config.yaml
num_hidden_layers: 14
hidden_size: 192
num_attention_heads: 6
num_key_value_heads: 6
head_dim: 32
intermediate_size: 768
vocab_size: 2408
hidden_act: "swiglu"
norm: "layernorm"
norm_place: "pre"
norm_eps: 1e-05
positions: "rope"
rope_theta: 10000.0
rope_fraction: 1.0
qk_norm: false
attn_scale: 0.177
bias: "none"
tie_word_embeddings: false
parallel_block: false
init: "trunc"
init_std_qkv: 0.0272
init_std_o: 0.0
init_std_up: 0.0272
init_std_down: 0.0
optimizer: "adamw"
learning_rate: 0.00162
lr_mult_qkv: 0.4
beta1: 0.9
beta2: 0.99
lr_head: 0.00658
max_grad_norm: 1.0
warmup_steps: 211
schedule: "cos"
final_lr_fraction: 0.1
batch_tokens: 32768
max_seq_len: 2048
doc_mask: true
train_tokens: 197600000
max_steps: 6031
dataset: "wikipedia_en"
MLP neurons of a small language model. Each row is named by its layer, matrix (gate and up: input weights) and neuron, and shows model dimensions 96-191. Each number is 50 + 15 x the weight over its row's rms, rounded and kept within 0 to 99. A neuron's up and down rows have the sign that makes its largest values positive.
After each neuron's rows, "fires after" lists the tokens most often just before its 100 highest values on Wikipedia text that the model never trained on; "fires on" lists the tokens most often at its 100 highest values on Wikipedia text that the model never trained on.

L3.gate185:66 28 57 43 75 42 56 39 81 57 33 65 59 43 49 29 54 20 63 69 57 70 33 47 50 45 51 46 22 58 08 34 68 34 57 65 45 67 69 41 43 70 63 88 36 39 41 57 23 48 66 62 44 53 42 86 24 47 51 57 25 51 50 52 44 67 66 29 62 61 34 54 53 44 80 62 41 42 41 35 72 76 54 67 63 52 63 46 55 66 39 39 68 36 61 43
L3.up185:59 37 55 48 45 50 76 40 68 60 53 68 52 53 41 43 66 46 47 29 34 31 54 57 84 34 32 63 58 44 43 57 46 57 76 18 35 37 44 24 45 48 64 45 63 44 27 29 58 54 52 46 60 11 18 47 50 67 43 60 35 36 61 40 44 55 75 62 40 50 55 51 48 72 63 25 43 81 27 74 62 30 55 27 55 53 73 08 47 51 52 57 70 52 71 80
fires after: "| ", "the ", "T", "of ", "- ", "W"
fires on: "M", "un", "Spec", "inn", "N"

L2.gate128:47 42 41 43 62 30 83 61 52 59 17 58 56 36 75 41 44 53 58 65 59 70 48 62 51 26 84 47 25 56 47 22 50 34 70 50 69 48 45 26 48 38 65 52 68 51 30 65 47 35 58 50 48 55 58 73 44 43 47 47 27 58 65 42 54 16 39 49 80 44 68 55 48 39 52 21 43 60 35 51 41 70 47 56 80 44 73 45 28 57 39 40 52 54 38 46
L2.up128:61 38 46 65 70 57 61 37 53 66 61 31 55 69 29 85 66 34 44 54 50 32 57 35 46 56 45 38 56 53 41 80 35 34 77 50 38 51 45 61 41 69 64 26 45 53 44 99 30 61 31 51 48 22 39 50 62 52 70 69 44 60 32 57 45 53 62 52 45 51 52 43 50 58 48 45 55 38 60 55 44 37 43 45 48 46 25 35 48 40 51 46 58 49 84 79
fires after: "z", "Sw", "D", "W", "ind"
fires on: "ig", "ed", "ist", "av", "is", "ild"

L2.gate208:43 61 37 37 64 51 64 49 38 51 34 46 46 49 44 25 12 70 51 60 28 41 55 79 75 70 66 43 61 21 48 63 69 88 73 43 51 21 49 47 22 38 58 28 46 46 52 69 66 39 48 50 58 42 33 41 42 67 33 57 46 51 31 74 58 60 31 43 33 67 36 40 40 58 37 39 62 44 44 30 52 54 12 67 33 37 35 75 88 58 48 25 40 39 66 54
L2.up208:63 53 48 42 44 67 28 60 70 53 42 51 43 24 59 88 45 60 69 49 59 44 63 73 47 59 33 39 60 39 48 50 53 81 77 47 51 52 74 38 25 65 30 51 31 68 27 50 57 54 49 68 21 39 58 49 69 50 89 56 73 46 35 57 57 78 40 41 45 60 52 37 16 42 21 18 44 58 68 41 42 57 39 63 65 48 23 47 40 52 60 45 54 45 78 52
fires after: "\n\n", "\n", "===", "=="
fires on: "= ", "- ", "\n\n", ": "

L5.gate2:41 59 56 32 63 43 67 58 32 32 54 49 55 49 63 50 44 29 63 50 57 80 66 52 45 60 40 78 61 23 62 30 44 42 46 90 45 44 53 40 68 84 75 70 66 18 23 46 25 51 54 39 33 61 49 63 36 54 53 37 69 45 25 52 35 65 56 42 52 56 42 63 67 41 60 42 48 49 45 54 43 47 35 84 40 47 49 31 47 62 59 62 53 52 59 59
L5.up2:60 76 50 52 25 43 52 65 69 33 25 67 57 43 33 38 44 25 51 53 34 79 53 69 30 67 46 29 56 53 61 46 43 37 43 49 51 46 67 71 41 62 85 59 62 61 42 48 24 45 66 51 55 55 49 51 55 60 52 35 63 41 41 79 47 73 34 27 19 55 57 72 85 29 50 48 35 36 61 59 06 51 21 38 51 34 48 46 49 55 66 39 79 37 85 72
fires after: ", ", "to ", "|---|---|---|---", "and ", "it ", "He "
fires on: "has ", "had ", "have ", "|---|---", "with ", "we"

L2.gate548:71 61 46 44 60 35 32 51 43 72 36 57 58 44 51 44 60 38 32 65 86 70 64 43 59 75 30 73 26 34 60 29 67 45 71 49 60 30 63 55 30 51 56 83 13 59 39 39 34 48 44 42 56 51 56 41 30 41 55 57 64 45 26 43 23 75 54 37 68 51 52 64 43 66 52 77 42 79 48 58 61 47 75 50 54 43 41 55 51 67 29 75 59 50 36 43
L2.up548:63 23 49 39 44 57 44 53 42 58 49 40 69 61 44 62 66 28 58 24 42 62 41 57 46 40 47 55 70 52 67 51 50 56 57 43 46 35 69 42 48 49 38 61 36 56 43 44 49 53 63 57 46 46 59 46 37 56 52 46 63 46 37 14 32 33 32 57 34 73 38 27 58 30 23 60 39 70 13 67 29 58 40 24 55 62 42 74 41 68 49 84 56 62 45 47
fires after: "M", "m", "S", "P", "A", "R"
fires on: "A", "y", "ir ", "am ", ".", "l "

L2.gate311:52 34 68 51 01 54 64 54 54 56 45 43 59 41 56 34 63 35 73 55 59 36 54 25 39 40 78 44 30 24 66 41 57 33 49 52 66 44 42 49 61 48 40 50 42 32 26 67 76 63 38 59 55 69 54 43 69 72 63 53 26 57 50 39 49 41 61 65 43 67 49 40 60 45 45 52 49 67 69 64 39 67 26 90 40 44 64 66 77 66 41 49 63 38 68 36
L2.up311:46 37 49 52 48 77 53 63 51 72 47 57 46 61 45 28 48 48 63 63 54 59 40 41 30 53 75 51 22 37 36 17 41 48 61 70 70 47 52 54 30 43 37 88 50 29 23 62 48 49 46 57 66 81 64 49 46 46 47 76 44 62 49 50 42 37 37 52 35 48 49 43 46 38 60 52 52 44 36 59 41 69 23 74 51 48 58 61 67 55 50 46 59 51 63 38
fires after: "d", "ind", "st", "v", "grad"
fires on: "h", "am", "re", "u", "ow", "r"

L2.gate611:49 67 45 63 52 63 72 50 65 53 37 47 22 19 55 56 53 77 36 54 35 30 48 42 50 17 42 42 31 31 47 37 68 34 60 55 40 75 47 47 70 73 60 36 29 43 51 75 24 74 50 45 59 48 52 50 70 57 39 49 34 50 46 33 46 37 71 08 48 29 78 73 40 35 53 49 86 56 69 46 53 50 30 55 46 40 46 66 47 35 59 33 48 66 62 53
L2.up611:56 33 41 61 65 25 69 53 59 63 39 63 21 45 64 75 57 53 32 64 44 70 38 40 53 33 37 29 57 53 46 43 49 72 74 64 54 52 33 45 46 67 54 46 45 46 14 38 39 55 46 41 68 46 74 56 58 47 36 58 36 64 60 61 57 11 52 70 61 54 60 61 29 40 85 31 39 62 52 57 59 38 47 52 51 48 19 64 47 48 25 48 55 48 55 64
fires after: "d", "D", "Sw", "ind", "ass"
fires on: "ed", "d", "emb", "U", "ang", "ig"

L2.gate651:49 41 49 29 46 66 84 52 58 75 35 38 50 68 48 28 77 43 69 59 25 37 63 77 47 63 61 50 57 34 37 46 61 23 76 62 56 55 21 25 52 49 63 27 52 54 36 62 69 51 39 44 70 74 49 40 26 57 52 47 39 58 24 72 60 48 83 67 25 76 47 36 47 62 70 29 62 43 40 27 55 52 58 67 45 41 35 47 43 32 45 41 53 69 81 65
L2.up651:50 20 45 62 17 76 54 36 74 48 59 64 53 63 37 42 73 30 52 57 45 45 51 70 32 42 88 53 74 25 54 54 55 55 40 77 28 39 52 20 75 53 47 41 60 49 59 61 41 61 37 42 72 52 48 64 30 49 55 72 54 52 37 47 15 57 47 48 62 53 61 62 46 60 27 35 39 54 46 47 90 65 53 18 32 30 59 74 21 49 45 52 60 71 51 38
fires after: "d", "C", "Sec", "dec", "det", "st"
fires on: "ret", "id", "ast", "y", "er", "g"

L10.gate438:39 70 47 41 69 47 44 35 48 45 39 55 36 29 58 44 28 72 61 45 41 63 64 49 54 48 27 53 30 67 47 41 60 58 83 70 46 56 47 34 49 60 51 22 46 41 67 45 77 43 49 47 26 58 83 66 41 58 67 62 42 51 64 71 32 55 44 11 47 81 59 32 43 33 41 49 48 75 29 50 54 63 52 52 45 40 71 43 37 36 44 42 59 35 38 48
L10.up438:81 49 47 41 54 32 48 35 36 39 68 29 33 16 77 37 42 72 47 71 61 24 44 40 64 53 15 68 49 38 56 30 79 76 38 43 45 55 79 51 44 50 72 76 43 65 93 45 82 75 52 32 25 68 34 43 50 63 33 63 54 40 49 52 47 71 57 57 82 49 33 42 47 53 58 44 34 51 69 46 49 19 51 36 59 38 39 51 70 58 47 68 47 49 37 44
fires after: "==", "|", "===", "\n"
fires on: "\n\n", "\n", "out", "|---|---|---|---", "(", "- "

L3.gate571:81 56 61 53 47 62 48 31 63 51 63 31 54 47 29 64 76 56 20 63 49 41 54 26 56 75 37 52 26 30 36 32 26 21 72 35 48 79 41 56 34 62 68 55 50 73 36 51 55 55 58 42 57 38 66 41 27 46 38 39 27 45 62 64 27 50 69 72 73 46 55 46 71 48 52 57 51 60 30 53 50 39 53 39 55 59 72 48 56 64 34 37 57 68 52 83
L3.up571:45 46 59 47 59 27 48 55 64 43 65 22 62 67 40 45 84 61 28 33 48 59 77 59 25 68 61 16 10 46 31 47 56 31 47 42 34 65 42 49 30 30 55 38 68 83 59 50 49 44 46 53 60 25 61 43 43 51 42 66 36 31 49 60 31 53 52 46 70 38 32 43 61 51 69 44 59 53 25 88 56 41 30 53 49 66 78 68 60 26 47 82 71 59 71 71
fires after: "O", "-", ".", "Mc", "R"
fires on: "S", "2", "3", "C", "St"

L2.gate421:56 49 40 64 37 41 77 73 70 53 38 44 50 67 59 49 55 35 60 31 39 46 57 52 44 24 57 35 42 35 69 46 58 36 54 79 27 35 58 45 80 66 71 55 33 45 17 53 55 37 43 59 29 53 49 41 44 36 36 65 47 30 68 34 49 52 50 51 21 63 27 30 29 56 57 39 59 61 25 34 52 56 75 61 55 58 57 63 33 71 31 36 58 55 26 67
L2.up421:45 49 38 32 73 44 70 64 53 44 42 54 59 43 37 37 45 59 67 58 85 62 52 53 54 27 59 24 51 55 64 27 60 48 47 33 39 33 48 79 53 76 67 47 59 69 31 35 38 44 36 42 41 14 34 41 51 34 48 58 52 08 64 38 35 56 63 34 34 42 74 34 57 49 42 31 46 50 53 44 58 59 62 29 82 36 68 48 39 78 66 63 65 35 29 59
fires after: "ful", "ul", "Pr", "ev", "ap", "ow"
fires on: "l ", "ince ", "not ", "h ", "f "

L5.gate719:77 57 31 33 77 63 61 52 49 63 58 52 35 55 48 80 51 62 53 61 53 26 64 51 57 45 32 46 61 67 40 38 52 35 51 64 48 75 20 60 57 58 32 49 02 42 44 39 46 72 58 46 46 84 55 55 60 52 29 67 36 53 42 44 51 46 51 42 43 50 64 60 52 24 93 56 49 41 49 14 75 53 63 81 55 34 35 49 68 44 40 41 62 52 46 42
L5.up719:53 38 38 51 29 59 65 58 53 58 25 49 50 55 63 77 43 33 69 48 32 44 30 53 56 27 53 39 42 34 45 65 54 62 60 61 27 78 44 32 18 52 46 52 36 39 71 49 25 44 33 55 48 66 67 48 60 61 37 46 57 52 54 60 54 54 65 48 20 56 65 36 49 23 49 53 51 49 32 57 31 53 32 47 63 67 62 85 39 61 48 54 77 69 66 49
fires after: "d", "D", "r", "Rom", "Sw"
fires on: "ab", "ed", "um", "am", "ound "

L3.gate570:58 47 52 57 74 53 75 53 36 49 72 56 72 51 70 51 41 47 57 59 57 66 61 39 61 30 47 69 53 61 38 35 43 35 20 70 22 54 45 21 53 87 56 73 38 46 47 48 58 59 40 46 29 55 60 70 43 36 36 43 56 43 36 73 43 63 72 46 56 44 47 45 38 00 90 53 53 48 26 52 71 56 55 66 69 47 73 61 54 37 46 79 45 51 50 33
L3.up570:51 46 43 56 66 75 39 68 46 53 33 39 28 53 46 77 34 19 61 22 31 69 45 65 56 50 59 59 41 41 61 57 91 54 25 61 44 33 78 54 45 70 38 44 63 51 61 75 38 51 61 49 40 66 99 36 42 72 47 54 49 44 37 64 42 55 45 54 63 29 48 42 80 54 38 73 46 54 39 46 52 45 39 27 18 55 62 64 65 77 65 60 55 39 42 59
fires after: "— ", " ", "0 ", "1 ", "2 "
fires on: "| ", "f ", "B", "g"

L7.gate505:29 37 39 54 26 56 35 48 51 86 61 44 58 60 34 28 65 84 28 55 66 56 75 60 39 56 30 45 73 10 54 54 65 54 28 52 60 34 55 47 78 82 82 61 77 66 52 38 23 53 45 54 53 68 37 58 31 30 52 35 28 34 20 56 44 57 51 61 45 47 62 64 39 36 51 54 31 38 47 46 58 43 40 56 49 51 57 41 44 51 23 50 45 57 63 65
L7.up505:77 45 43 56 51 48 71 31 78 64 44 46 54 38 73 48 24 43 63 27 72 46 59 48 49 50 59 46 63 59 51 36 71 49 69 57 99 37 47 46 36 54 50 59 32 57 33 53 60 76 37 45 64 44 47 57 19 44 50 47 42 45 51 29 37 60 26 76 47 48 74 52 43 20 38 34 44 50 77 58 56 20 45 67 41 40 57 46 34 52 25 80 33 36 43 85
fires after: "T", "B", "M", "C", "N"
fires on: "ad", "on", "ar", "li", "ra", "Bro"

L3.gate603:56 42 43 40 52 35 72 21 23 70 72 32 52 50 40 40 65 37 27 64 57 21 82 59 45 28 48 48 62 53 59 37 62 33 40 39 49 62 53 33 61 53 55 46 72 75 28 11 68 54 42 35 66 43 43 71 32 42 21 42 82 85 29 30 44 70 46 54 51 44 59 76 53 42 71 49 47 41 48 58 65 50 46 39 82 54 44 55 71 58 44 77 47 58 33 34
L3.up603:62 40 34 22 31 62 43 28 31 33 47 55 49 67 52 51 54 25 82 74 47 61 46 36 37 49 59 52 35 57 49 37 72 32 43 69 33 59 65 34 58 66 54 33 59 38 68 68 14 82 76 29 39 67 69 43 64 64 49 50 44 34 56 67 68 16 47 53 38 46 50 46 68 34 59 52 29 61 60 32 39 58 40 44 30 27 35 63 40 78 69 36 22 32 48 36
fires after: "— ", "3 ", "2 ", "1 ", "4 ", "0 "
fires on: "| "

L7.gate190:52 34 49 41 79 62 35 53 78 58 54 70 26 49 24 63 71 69 52 49 77 90 53 32 47 63 63 54 70 49 32 36 60 21 39 41 67 36 53 67 48 62 36 25 65 17 37 63 60 55 23 43 33 43 65 18 56 37 38 46 31 34 32 79 58 44 34 56 56 54 56 25 63 29 80 45 44 49 36 51 60 57 36 33 57 43 42 24 46 26 42 43 66 36 36 44
L7.up190:46 59 52 37 51 41 55 55 48 43 70 27 38 39 51 45 48 29 74 39 35 49 47 55 52 44 72 34 77 51 38 62 47 49 36 62 49 37 74 49 50 45 44 50 61 74 58 44 73 59 64 54 29 55 46 57 71 68 28 76 72 74 38 62 52 27 42 48 57 33 50 47 28 50 51 11 45 51 47 43 70 37 41 54 63 45 40 57 39 00 61 73 38 48 53 68
fires after: "re", "sup", "St", "Sup", "sp", "f"
fires on: "por", "or", "er", "stric", "ail", "quar"

L2.gate549:60 65 52 56 51 55 43 29 57 59 50 37 57 69 43 51 77 54 42 44 30 62 48 33 65 71 65 58 45 41 48 31 53 49 46 37 61 46 15 78 45 48 69 63 66 47 51 24 11 70 71 63 67 88 52 25 61 47 43 52 81 40 36 92 57 72 60 41 41 33 35 36 55 57 68 52 26 36 52 70 56 12 81 50 53 59 66 64 41 30 26 36 64 51 39 46
L2.up549:54 73 50 45 43 45 22 69 23 46 41 11 58 39 30 49 54 80 33 33 43 54 50 50 74 51 57 63 36 36 55 63 63 87 58 70 65 10 25 39 35 62 62 56 54 54 69 74 52 58 56 53 66 62 54 51 79 51 46 44 37 59 07 49 38 62 46 41 29 39 23 69 46 64 48 60 65 56 48 67 50 48 64 30 30 42 69 80 48 70 71 39 64 57 50 48
fires after: "el", "in", "n", "il", "l", "at"
fires on: "on", "en", "t", "ac", "av", "al"

L2.gate373:65 44 58 28 56 32 65 67 52 45 56 83 23 44 39 44 58 65 39 60 28 45 31 46 22 20 24 61 53 53 35 52 51 30 32 41 65 96 64 61 36 49 40 50 73 45 34 56 64 52 36 53 47 52 59 41 49 47 32 24 43 58 70 50 32 57 34 48 70 49 43 54 62 38 53 50 54 19 72 46 50 33 45 38 65 37 61 34 40 63 57 51 55 37 23 42
L2.up373:40 62 74 29 48 38 92 66 39 58 39 47 40 35 33 83 27 60 83 55 49 63 40 51 37 72 34 48 27 28 47 55 48 42 63 57 58 51 41 16 54 39 57 65 54 61 25 82 64 44 55 61 58 72 66 46 56 38 40 25 49 32 75 29 45 32 57 46 44 47 57 29 42 39 62 51 78 51 37 39 60 87 39 56 58 56 63 47 43 57 59 32 43 53 31 19
fires after: "St", "A", "st", "M", "ass"
fires on: "e", "amp", "ate", "um", "li"

L2.gate253:60 66 66 54 40 48 44 39 39 62 55 88 43 56 44 65 69 31 40 50 66 60 55 46 61 51 51 32 34 32 53 56 63 55 55 46 49 68 49 53 56 51 05 62 21 59 33 62 41 53 47 49 59 47 74 70 81 35 69 74 50 53 57 47 66 80 64 36 64 51 54 42 67 42 41 44 47 31 48 31 59 50 31 52 44 57 58 29 40 35 54 32 43 68 77 23
L2.up253:54 59 48 70 59 54 41 34 40 42 40 55 47 54 39 70 55 42 70 55 51 47 23 46 28 37 49 31 48 56 60 66 72 24 65 52 54 88 55 26 45 42 23 31 51 76 35 33 58 40 47 43 60 44 52 69 63 62 66 28 66 46 42 58 57 56 20 45 73 61 52 45 79 37 54 49 46 33 62 31 44 54 23 45 41 56 60 50 64 50 71 55 57 46 60 73
fires after: "S", "s", "pres", "me"
fires on: "an", "ant", "m", "v", "ind"

L2.gate439:46 61 39 47 45 27 40 15 44 72 41 29 53 52 45 69 38 24 47 77 67 60 38 81 43 48 69 31 22 47 46 26 49 43 51 39 36 37 78 47 40 22 49 75 54 36 48 45 48 60 41 38 25 53 54 43 75 58 36 70 52 66 64 43 70 50 45 54 58 37 49 59 36 63 54 66 48 65 55 39 39 38 70 57 31 41 56 73 53 51 62 30 49 54 86 35
L2.up439:62 40 55 53 40 34 61 31 42 68 53 33 53 46 47 77 42 32 66 49 57 70 55 58 31 46 60 27 35 41 70 13 42 43 51 55 51 43 74 47 48 54 60 47 38 59 44 57 51 52 63 53 38 40 33 89 61 54 19 41 58 70 55 54 60 26 59 30 71 50 56 44 34 46 65 43 41 47 60 62 32 47 46 49 70 47 72 50 47 55 45 85 32 68 62 53
fires after: "R", "dr", "J", "S", "W", "A"
fires on: "aw", "S", "T", "t", "st", "z"

L3.gate2:33 66 48 46 33 42 25 52 24 62 63 51 49 63 61 26 56 52 51 59 65 49 50 71 59 40 21 52 48 51 33 50 34 47 62 57 34 45 95 73 28 42 44 47 40 43 66 24 42 56 70 46 27 37 64 82 66 43 62 77 39 40 48 32 76 56 59 51 45 39 49 61 48 29 24 40 45 52 54 37 52 39 51 16 51 63 27 39 60 61 60 45 39 53 63 82
L3.up2:41 38 56 51 50 52 38 53 53 61 64 48 73 74 51 67 51 40 66 55 61 57 30 70 56 68 48 34 60 28 45 66 29 69 45 50 39 62 42 26 45 73 27 49 47 44 43 41 20 55 62 55 54 51 45 59 44 53 51 58 74 26 21 53 60 81 30 49 50 39 31 66 65 36 53 34 43 54 61 48 39 49 44 45 64 54 29 54 37 38 59 66 71 78 42 52
fires after: "A", "R", "An", "N", "I"
fires on: "ov", "v", "z", "pp", "t"

L2.gate589:39 32 36 30 26 63 47 42 27 38 38 58 43 49 58 39 63 28 39 47 41 30 46 86 81 50 26 63 35 57 20 40 65 51 71 18 65 27 42 55 50 47 35 31 38 58 84 38 48 80 49 52 72 25 65 42 34 56 52 30 39 37 41 58 47 52 37 55 50 53 46 47 42 72 69 47 44 30 24 39 86 63 74 46 66 56 51 62 62 53 36 54 64 67 60 44
L2.up589:64 52 52 52 81 54 47 38 83 48 50 73 29 54 53 65 12 32 73 45 77 46 23 46 63 65 40 52 67 48 59 35 46 55 68 28 79 69 62 48 59 59 52 47 52 39 73 45 43 61 53 51 52 51 15 70 32 55 71 44 44 23 66 70 45 60 46 46 75 27 50 32 53 49 45 67 53 36 60 46 29 30 68 62 60 54 36 28 61 36 50 60 57 46 69 43
fires after: "K", "B", "N", "T", "G"
fires on: "at", "a", "al", "ac", "ad"

L7.gate383:39 86 54 43 66 50 22 70 63 73 19 45 66 30 38 73 54 51 33 73 43 79 77 49 51 68 31 42 36 49 63 43 41 45 76 42 60 54 55 27 55 58 65 58 81 51 43 59 48 66 56 46 54 64 49 58 52 55 54 38 41 36 49 42 51 51 43 30 55 38 43 61 25 56 56 49 44 73 67 39 37 24 63 36 47 46 39 60 32 41 74 63 56 42 54 61
L7.up383:48 70 47 57 42 26 47 80 62 89 26 46 34 58 52 84 68 47 39 47 35 57 36 56 65 40 51 37 35 51 32 61 62 68 55 54 51 57 56 42 59 33 13 21 40 28 55 40 68 58 21 51 50 33 52 61 35 73 37 59 38 63 69 51 57 71 36 37 42 61 29 40 50 61 58 57 37 59 60 70 24 56 81 75 40 54 51 56 59 67 61 49 47 26 57 61
fires after: "c", "li", "h", "tic", "gr", "ir"
fires on: "z", "s", "es", "t", "av", "u"

L7.gate551:42 76 58 45 61 27 48 22 43 56 60 64 55 64 33 22 67 64 78 70 54 53 85 52 53 59 02 48 28 44 51 16 59 53 51 61 65 70 52 33 42 52 56 66 56 49 58 35 32 38 50 57 52 49 37 39 58 41 36 41 47 49 41 70 72 47 43 26 39 45 29 60 39 64 56 54 45 49 39 29 48 59 58 28 44 60 65 32 56 55 56 34 58 65 70 52
L7.up551:30 67 67 54 63 36 36 41 42 41 54 70 27 47 41 75 59 54 30 60 52 27 58 68 58 52 29 73 48 62 85 35 46 61 31 63 35 25 38 38 36 72 49 35 85 58 77 42 50 51 81 46 26 63 35 32 43 66 38 78 58 68 47 81 54 63 42 54 63 48 46 57 38 35 72 61 73 46 56 53 49 40 29 52 33 19 52 61 81 52 63 43 43 51 60 28
fires after: "l", "an", "ic", "li", "Don", "sou"
fires on: "al", "e", "the", "ab", "ess", "ens"

L5.gate396:33 68 38 25 50 40 73 36 48 54 57 56 67 60 73 62 55 81 50 68 47 33 62 53 56 56 54 23 50 66 41 41 69 33 69 45 64 47 41 56 28 41 71 46 51 63 59 33 66 69 41 53 38 41 64 27 16 28 36 38 62 47 41 31 62 56 75 75 52 61 65 71 69 78 64 39 68 55 43 60 36 55 56 71 44 46 38 56 56 37 22 51 31 33 02 22
L5.up396:60 41 55 48 69 44 67 44 51 50 52 62 64 48 68 39 77 29 56 75 31 41 37 44 49 31 52 45 59 67 66 36 32 34 18 66 49 57 25 66 63 63 37 63 47 26 30 48 64 53 64 45 27 34 32 49 68 43 48 64 52 37 29 59 41 43 56 57 21 63 44 65 41 62 46 50 53 73 49 60 66 52 50 45 41 42 60 59 45 34 68 67 40 61 51 69
fires after: "includ", "med", ", ", "Med", "pol", "Pol"
fires on: "e ", "al ", "ice ", "ical "

L2.gate678:49 65 48 54 61 65 50 49 26 33 43 15 30 29 64 43 37 39 45 44 57 57 79 67 46 45 41 62 39 62 51 50 46 39 85 50 42 51 37 30 50 58 73 42 58 50 36 58 71 51 19 49 68 50 57 17 36 65 65 37 50 81 54 52 30 56 39 66 54 60 75 66 42 41 33 43 81 60 50 23 52 53 58 72 83 48 47 67 59 66 36 36 62 44 77 49
L2.up678:43 36 47 55 63 52 46 33 47 33 12 53 58 33 32 60 40 61 49 56 70 51 38 62 53 11 61 50 52 31 32 37 50 57 54 72 53 40 66 57 51 45 58 54 62 58 47 69 38 44 83 42 22 68 52 72 64 51 44 30 29 41 34 44 79 47 71 27 31 27 35 25 48 51 64 31 26 60 27 92 39 51 37 28 27 46 30 42 36 60 55 51 53 52 60 60
fires after: "at", "un", "ur", "an", "im", "al"
fires on: "ch", "og", "um", "age ", "a ", "ag"

L9.gate16:56 75 55 39 48 43 50 33 60 45 28 50 29 29 55 48 24 82 53 71 57 34 26 50 35 26 55 68 59 39 34 60 34 41 39 48 74 57 34 56 67 60 49 68 41 32 58 48 48 70 39 47 30 36 35 40 57 41 71 29 57 56 55 53 31 50 19 52 61 29 44 79 52 29 51 72 41 53 66 43 42 51 67 45 57 42 39 25 42 32 59 37 53 46 46 72
L9.up16:50 77 43 26 28 40 34 35 20 41 28 28 58 50 59 44 17 62 39 45 31 68 34 69 35 41 39 23 46 66 74 52 36 46 41 55 43 25 57 43 62 71 86 67 82 51 80 48 42 57 50 60 48 59 71 52 58 26 47 00 52 48 40 39 72 35 42 34 57 61 85 53 42 56 25 49 49 50 32 67 29 50 25 36 53 31 49 57 50 40 25 37 54 87 35 67
fires after: "w", "H", ") ", "% ", "y", "ach"
fires on: "us", "w", "eb", "had ", "is", "is "

L3.gate229:38 48 49 49 51 55 49 56 64 51 51 64 79 83 68 36 65 37 44 30 46 76 57 27 77 38 58 51 51 57 72 60 46 77 68 31 51 31 39 40 64 63 59 70 40 63 50 33 59 59 57 60 48 43 40 67 47 39 61 20 51 45 51 54 40 74 57 35 68 44 51 61 44 56 19 51 51 33 36 55 24 49 22 25 60 57 42 53 48 75 57 59 26 55 31 42
L3.up229:48 35 72 57 77 43 53 64 44 43 32 58 47 68 58 58 53 59 07 38 53 35 58 59 52 47 54 56 33 50 47 71 43 35 55 40 53 33 54 45 45 38 67 44 65 27 34 47 46 47 49 62 59 32 67 74 65 66 31 55 45 50 77 64 26 31 71 59 51 56 57 89 37 47 40 55 78 57 58 72 42 40 35 70 68 75 37 25 61 45 55 33 64 77 59 53
fires after: "| ", ", ", "; ", "the ", "\n  "
fires on: "Mar", "J", "United ", "CA", "Scot", "Mat"

L2.gate513:36 61 40 48 63 41 46 32 66 34 63 77 57 69 49 49 71 27 46 53 42 25 67 78 56 62 62 21 64 35 70 84 85 47 57 38 46 22 38 56 27 53 37 48 51 60 23 36 66 57 53 69 55 50 47 55 48 72 46 61 40 53 29 42 48 31 74 27 49 46 30 73 40 67 73 69 66 36 40 68 71 75 49 53 47 52 37 54 66 43 42 13 68 27 44 39
L2.up513:64 50 48 45 59 49 58 32 68 47 50 60 58 55 37 38 49 51 43 38 60 64 37 43 43 61 64 53 68 35 36 39 79 51 34 34 45 64 37 49 65 55 65 24 47 02 49 28 58 46 72 63 56 37 41 68 26 57 31 48 53 73 56 41 40 40 34 62 27 27 48 71 69 65 28 40 58 49 48 38 69 66 63 29 29 67 71 48 60 65 54 68 55 62 65 39
fires after: "C", "T", "B", "-", "N", "l"
fires on: "E", "a ", "R", "L", "U", "as "